{
  "norm_place": "pre",
  "batch_tokens": [65536, 131072, 196608],
  "max_steps": 6954
}
MLP neurons of a small language model. Each row is named by its layer, matrix (up: input weights) and neuron, and shows model dimensions 512-639. Each number is 50 + 10 x the weight over its row's rms, rounded and kept within 0 to 99.
After each neuron's rows, "fires on" lists the tokens most often at its 100 highest values on Wikipedia text that the model never trained on. A number after a token or word is its count.

L5.up2596:47 48 58 50 42 42 49 50 40 47 61 41 37 67 41 28 38 54 41 46 72 45 56 56 49 48 42 56 36 58 61 63 43 62 30 46 63 47 49 47 38 68 54 60 56 36 60 50 45 51 46 84 44 46 72 43 35 52 50 47 40 51 35 52 54 48 51 50 47 54 55 51 22 45 75 50 52 49 37 43 38 42 48 48 46 39 39 57 41 50 75 54 62 47 50 55 55 52 55 40 36 53 23 57 61 62 53 51 61 40 48 55 36 48 47 52 64 60 42 39 31 33 51 52 45 46 37 41
fires on: "1" 33, "9" 19, "0" 15, "8" 10, "7" 7, "3" 7

L5.up2186:49 59 34 51 60 49 57 45 46 67 49 52 44 57 49 35 53 54 36 44 42 36 58 60 43 65 37 36 45 50 57 51 43 60 46 60 35 51 37 37 43 30 63 51 65 42 49 48 58 49 65 48 58 52 51 56 60 53 48 35 69 45 60 43 52 54 49 53 53 46 57 42 39 64 57 44 56 59 54 54 53 61 48 65 63 61 38 44 34 53 56 73 44 53 66 75 58 61 46 40 49 62 63 58 47 34 65 58 27 42 40 52 49 55 57 40 61 49 62 55 56 49 47 43 39 54 61 25
fires on: "9" 64, "1" 10, "0" 9, "7" 6, " Lo" 5

L5.up1599:37 37 39 55 42 41 44 40 71 53 78 58 45 58 59 65 48 50 70 39 43 41 73 39 56 58 31 30 44 48 50 47 58 45 45 54 46 50 46 53 58 47 43 58 64 50 38 61 46 50 44 52 29 59 47 49 40 66 61 70 48 60 51 54 40 50 44 53 45 39 52 66 44 47 43 61 46 63 42 61 48 49 45 61 42 36 46 59 60 44 44 66 45 42 34 57 55 73 41 56 72 49 52 51 52 62 44 55 46 58 49 62 45 61 55 41 65 62 46 56 29 49 44 51 64 43 62 53
fires on: "s" 44, "." 23, "&" 5, "c" 5, "0" 4

L5.up774:48 56 57 70 29 48 51 45 46 53 58 68 39 61 56 71 50 51 56 41 52 67 51 71 42 55 14 41 33 31 30 62 39 70 29 60 57 46 44 46 53 42 43 57 51 30 55 41 51 50 72 48 56 59 49 52 43 33 61 53 52 52 33 49 27 39 47 40 50 40 54 43 56 62 53 51 63 54 42 57 47 51 67 43 52 65 32 42 52 45 60 58 53 50 65 51 48 76 46 43 48 69 47 52 59 53 44 40 58 42 38 61 48 30 40 55 41 36 50 46 46 60 40 59 53 46 32 40
fires on: "s" 60, "st" 14, "d" 6, "t" 5, "nov" 4

L5.up2797:47 63 45 73 48 54 58 51 69 26 48 45 33 49 51 59 43 53 37 51 46 44 47 47 47 53 45 41 58 45 74 59 44 61 56 53 47 49 61 50 41 70 38 51 41 52 57 49 49 56 55 63 58 56 70 49 33 56 59 51 47 37 40 47 34 28 52 51 49 44 49 72 42 72 38 47 53 51 42 62 39 43 46 59 52 58 56 49 62 55 62 53 54 66 51 59 60 45 53 49 52 72 42 48 60 58 63 63 57 44 58 50 38 56 30 62 68 58 42 43 42 57 50 43 55 61 45 21
fires on: "." 56, "\n" 23, " " 9, "-" 5

L5.up1215:35 65 30 54 55 48 32 43 64 45 40 50 48 33 51 45 22 51 57 55 45 47 45 49 57 52 53 42 54 47 60 49 47 54 47 51 49 36 78 58 23 60 60 55 47 45 56 69 57 53 44 64 53 70 48 55 41 46 60 52 31 53 56 62 39 39 39 51 56 43 51 68 51 74 41 48 47 55 38 67 45 43 51 61 43 37 58 50 43 59 59 54 49 70 42 49 58 31 43 51 45 72 41 59 47 57 45 68 54 64 50 48 33 52 43 45 50 62 46 51 36 58 79 52 56 45 63 59
fires on: "." 86, "\n" 4

L5.up652:46 46 50 68 54 44 57 51 49 40 58 58 42 51 58 49 50 49 43 34 40 60 64 47 31 56 37 41 17 33 36 58 40 31 47 52 47 48 51 53 37 42 45 60 65 46 49 55 70 72 43 52 56 46 47 66 58 59 59 47 40 65 56 44 48 52 45 55 55 61 57 64 49 58 54 59 57 50 58 43 30 57 52 44 53 65 45 38 49 44 54 54 51 74 51 57 47 73 44 49 43 62 54 51 39 68 66 73 56 39 47 49 63 45 40 39 60 50 48 59 47 53 48 57 52 49 65 35
fires on: "9" 34, "1" 23, "-" 21, "7" 5, "8" 4, "2" 4

L5.up1297:43 38 32 57 58 54 36 59 63 45 43 64 39 41 38 41 54 61 48 52 76 31 49 57 51 53 49 55 53 51 57 62 39 61 47 46 41 59 51 40 46 61 42 64 50 56 54 48 34 49 41 53 53 53 63 52 34 49 74 51 38 55 34 37 40 40 70 55 37 31 48 54 50 65 45 45 48 32 43 37 53 57 48 58 72 71 47 31 40 52 53 41 48 45 46 49 61 65 54 56 52 58 52 43 49 66 44 67 58 51 53 55 44 49 52 52 62 56 43 52 43 53 71 47 48 49 50 49
fires on: "s" 31, " to" 16, " will" 6, "1" 6, " would" 5, " may" 5

L5.up646:42 49 40 65 23 53 43 56 68 65 57 58 29 51 63 56 39 49 61 53 62 57 52 49 51 67 33 40 41 47 34 48 47 52 33 49 45 57 53 30 49 50 38 46 67 55 41 66 62 53 46 58 47 38 59 35 50 63 55 54 44 46 51 47 43 61 46 61 42 47 47 62 50 54 46 53 54 57 54 67 47 64 45 36 38 54 38 61 56 47 46 64 61 58 41 48 61 74 36 46 65 52 46 51 59 66 54 40 53 41 47 56 52 39 54 51 44 50 41 48 50 62 46 65 47 31 48 47
fires on: " the" 25, "s" 24, "ac" 13, "er" 4, "c" 4

L5.up2839:58 41 36 57 56 40 47 35 43 51 49 44 59 38 41 54 38 71 55 61 32 57 48 59 50 51 52 50 62 56 55 64 52 67 54 30 51 62 50 37 48 35 54 41 59 55 45 38 52 45 61 62 42 68 58 52 36 51 66 42 47 48 45 50 35 49 34 52 44 46 56 53 43 47 53 47 60 38 39 57 47 54 35 63 50 44 46 33 32 43 70 66 62 44 53 44 67 65 30 42 51 66 61 42 50 78 56 58 48 56 50 59 25 56 54 50 53 57 46 62 46 54 48 55 52 57 43 47
fires on: "1" 80, "d" 8, "D" 4

L5.up305:37 52 55 37 46 52 53 64 44 58 61 41 38 42 58 39 46 54 53 43 52 60 57 56 58 61 45 77 38 58 58 53 51 55 40 52 54 50 37 32 36 63 48 61 51 38 57 37 43 52 52 47 53 55 68 52 50 47 42 40 36 66 24 44 26 61 70 47 41 58 47 31 42 48 45 56 47 57 40 50 36 36 55 42 51 55 27 38 41 47 63 32 64 56 40 33 68 52 58 33 42 49 43 56 45 56 33 60 39 50 40 54 42 56 58 45 53 62 65 66 49 57 68 42 56 40 52 35
fires on: "1" 28, "9" 18, " " 17, "0" 9, "7" 7, "2" 7

L5.up1455:61 58 63 40 45 57 43 56 49 52 56 56 42 55 45 38 32 54 65 59 35 47 49 53 44 49 53 40 32 57 61 42 36 39 61 48 54 72 73 37 40 77 58 55 38 56 55 55 70 65 81 39 49 69 67 45 39 55 43 45 53 62 42 40 46 60 49 52 35 28 49 63 44 50 43 50 60 45 51 51 39 32 50 47 59 51 38 36 37 59 67 52 57 57 61 52 47 55 40 50 54 67 56 49 53 52 55 50 48 72 41 59 55 44 36 54 40 53 48 46 47 34 61 81 64 55 56 40
fires on: "s" 48, "1" 9, "ga" 5

L5.up2630:46 51 41 75 50 57 64 50 69 54 65 38 48 40 69 51 32 51 52 41 48 52 48 53 44 57 50 44 33 58 56 51 53 56 59 54 50 40 61 55 41 70 48 51 43 43 47 43 60 56 45 53 24 67 67 47 28 52 62 49 39 56 52 51 46 53 33 55 55 38 47 51 54 67 45 48 54 48 37 67 40 60 50 68 42 47 38 59 50 48 63 55 30 72 44 56 59 46 40 48 45 52 38 53 53 61 59 51 50 77 67 52 34 51 66 42 57 55 40 56 36 65 58 51 70 45 62 38
fires on: "." 86, "-" 5

L5.up706:44 42 36 66 67 48 37 56 62 41 64 53 47 40 69 49 37 48 46 40 55 44 48 55 64 58 56 47 35 51 57 48 43 59 62 41 46 31 58 66 53 37 52 48 50 42 49 38 68 71 47 54 36 55 48 53 51 52 42 36 44 49 46 25 47 46 40 60 61 53 46 63 59 50 45 42 58 57 42 48 29 48 54 55 32 45 54 67 46 60 40 48 56 69 34 59 61 54 44 55 69 54 40 46 57 57 41 59 65 55 64 45 52 34 60 26 46 51 56 66 45 56 50 53 46 51 41 51
fires on: "." 96

L5.up1740:38 39 50 38 45 47 36 60 57 48 52 66 51 41 27 46 54 53 53 47 33 59 69 22 36 79 38 52 38 50 41 48 65 51 39 33 48 34 61 45 46 47 55 69 44 35 62 61 62 50 65 57 33 46 56 40 56 52 56 38 49 47 59 60 67 32 46 63 40 57 51 55 48 46 49 48 45 30 49 49 32 56 52 58 35 64 48 59 36 55 53 67 44 27 54 43 54 64 43 62 58 65 46 42 56 59 59 52 41 63 44 51 42 66 54 46 37 41 55 59 50 47 54 33 59 47 67 46
fires on: "s" 35, "'" 12, "ly" 11, "es" 7, "th" 4

L5.up796:46 43 42 61 48 45 46 50 66 48 52 55 43 42 56 49 30 48 43 38 60 45 47 47 49 49 47 43 49 40 51 56 42 61 47 52 41 43 57 52 41 51 46 57 45 46 53 54 53 69 33 46 29 44 59 51 41 52 50 53 45 46 51 55 56 54 40 54 47 50 55 63 46 67 39 46 40 70 56 74 36 45 38 54 42 49 54 48 36 52 52 48 45 70 50 68 55 38 38 48 42 51 34 46 52 56 55 58 57 48 61 46 31 45 58 45 43 47 48 44 42 72 57 45 76 43 52 35
fires on: "." 88, "\n" 5

L5.up1818:72 47 54 68 22 49 46 65 70 55 64 63 51 57 48 47 61 47 53 29 64 49 45 69 44 42 47 66 42 58 37 51 37 58 42 28 60 57 40 32 45 43 56 42 42 35 54 58 39 40 50 49 39 59 41 24 44 39 52 51 56 56 23 50 40 67 36 43 24 39 46 39 41 60 51 47 50 34 43 49 41 47 54 53 66 70 39 47 53 41 55 55 70 39 57 68 68 47 53 52 59 45 42 57 68 57 53 44 47 48 48 44 49 58 57 50 47 53 44 43 32 46 40 27 64 58 44 48
fires on: "ed" 21, "s" 14, " the" 12, "d" 11, " Lost" 6

L5.up557:47 35 52 39 47 40 60 40 33 42 52 45 51 49 54 63 38 69 67 49 45 47 64 50 49 57 52 40 34 49 51 59 33 50 42 48 47 61 51 36 34 53 58 34 59 56 50 27 65 55 61 48 49 48 50 50 43 66 42 48 58 71 47 56 28 51 50 49 53 26 41 66 62 50 46 44 54 37 50 71 54 38 60 52 48 48 40 49 35 49 57 67 56 42 40 49 57 52 40 38 38 60 48 52 56 62 42 46 40 50 60 59 47 52 53 50 60 44 50 59 47 54 42 25 62 48 36 68
fires on: "1" 67, "2" 10, "s" 8, " " 5

L5.up3183:39 56 55 58 59 69 39 51 55 60 54 56 43 46 43 58 51 46 63 47 56 59 57 59 44 41 39 62 43 44 60 44 39 56 52 59 32 44 55 41 62 45 41 64 49 47 31 58 28 47 80 57 47 61 57 48 59 37 44 57 60 66 51 32 37 59 46 80 41 45 62 37 46 41 46 42 52 59 46 51 61 69 62 35 48 50 48 30 59 53 52 68 51 62 31 64 60 64 39 42 76 67 44 36 65 63 52 60 38 50 53 69 45 58 33 50 54 45 50 55 42 58 59 45 58 42 55 53
fires on: "s" 24, "S" 11, " S" 7, "ers" 5, "st" 4

L5.up1177:50 45 38 72 52 49 55 68 64 61 58 58 47 34 53 48 28 42 53 53 56 50 43 41 43 57 49 38 38 55 54 55 49 58 47 43 49 29 47 50 46 55 39 41 37 42 49 63 54 55 40 48 49 41 68 45 47 66 53 51 35 59 50 41 56 39 47 48 59 52 51 56 54 53 51 28 50 41 38 65 42 54 55 51 52 43 45 49 42 55 46 41 43 52 45 62 63 56 59 46 51 54 31 62 44 66 38 73 59 57 64 45 35 41 71 39 49 41 48 50 45 61 47 46 79 43 42 37
fires on: "." 58, "|" 24, "\n" 5, "-" 4

L5.up2303:55 50 64 42 62 41 37 60 65 50 48 55 39 54 42 63 49 57 74 46 64 44 59 58 57 51 42 40 52 53 46 66 48 63 35 41 52 50 68 40 29 74 58 39 46 44 54 50 34 42 77 47 60 56 70 48 34 66 50 49 57 58 33 40 46 66 53 36 47 50 59 67 51 34 51 49 71 55 49 41 50 38 46 54 53 45 28 49 55 47 61 62 57 34 47 57 40 50 49 49 39 57 39 55 57 47 44 55 51 42 51 43 54 55 44 54 55 66 45 54 43 55 60 49 57 57 50 46
fires on: "1" 34, "s" 17, "2" 12, "9" 9, "0" 6

L5.up869:60 59 59 66 42 37 44 49 71 41 65 60 65 44 48 68 29 59 59 51 45 50 49 66 43 60 55 45 55 61 49 51 61 47 50 49 36 56 56 55 34 56 40 59 64 48 43 45 47 57 47 65 62 51 51 64 29 58 55 46 45 49 51 55 55 62 48 59 31 55 43 61 56 44 66 38 62 34 48 47 40 54 46 57 52 52 43 44 37 35 54 46 48 44 50 46 54 63 47 34 55 50 55 36 47 78 43 63 52 49 38 58 60 63 50 41 58 47 51 32 49 61 61 55 57 59 45 54
fires on: " |" 34, "|" 15, " " 9, "1" 6, "3" 5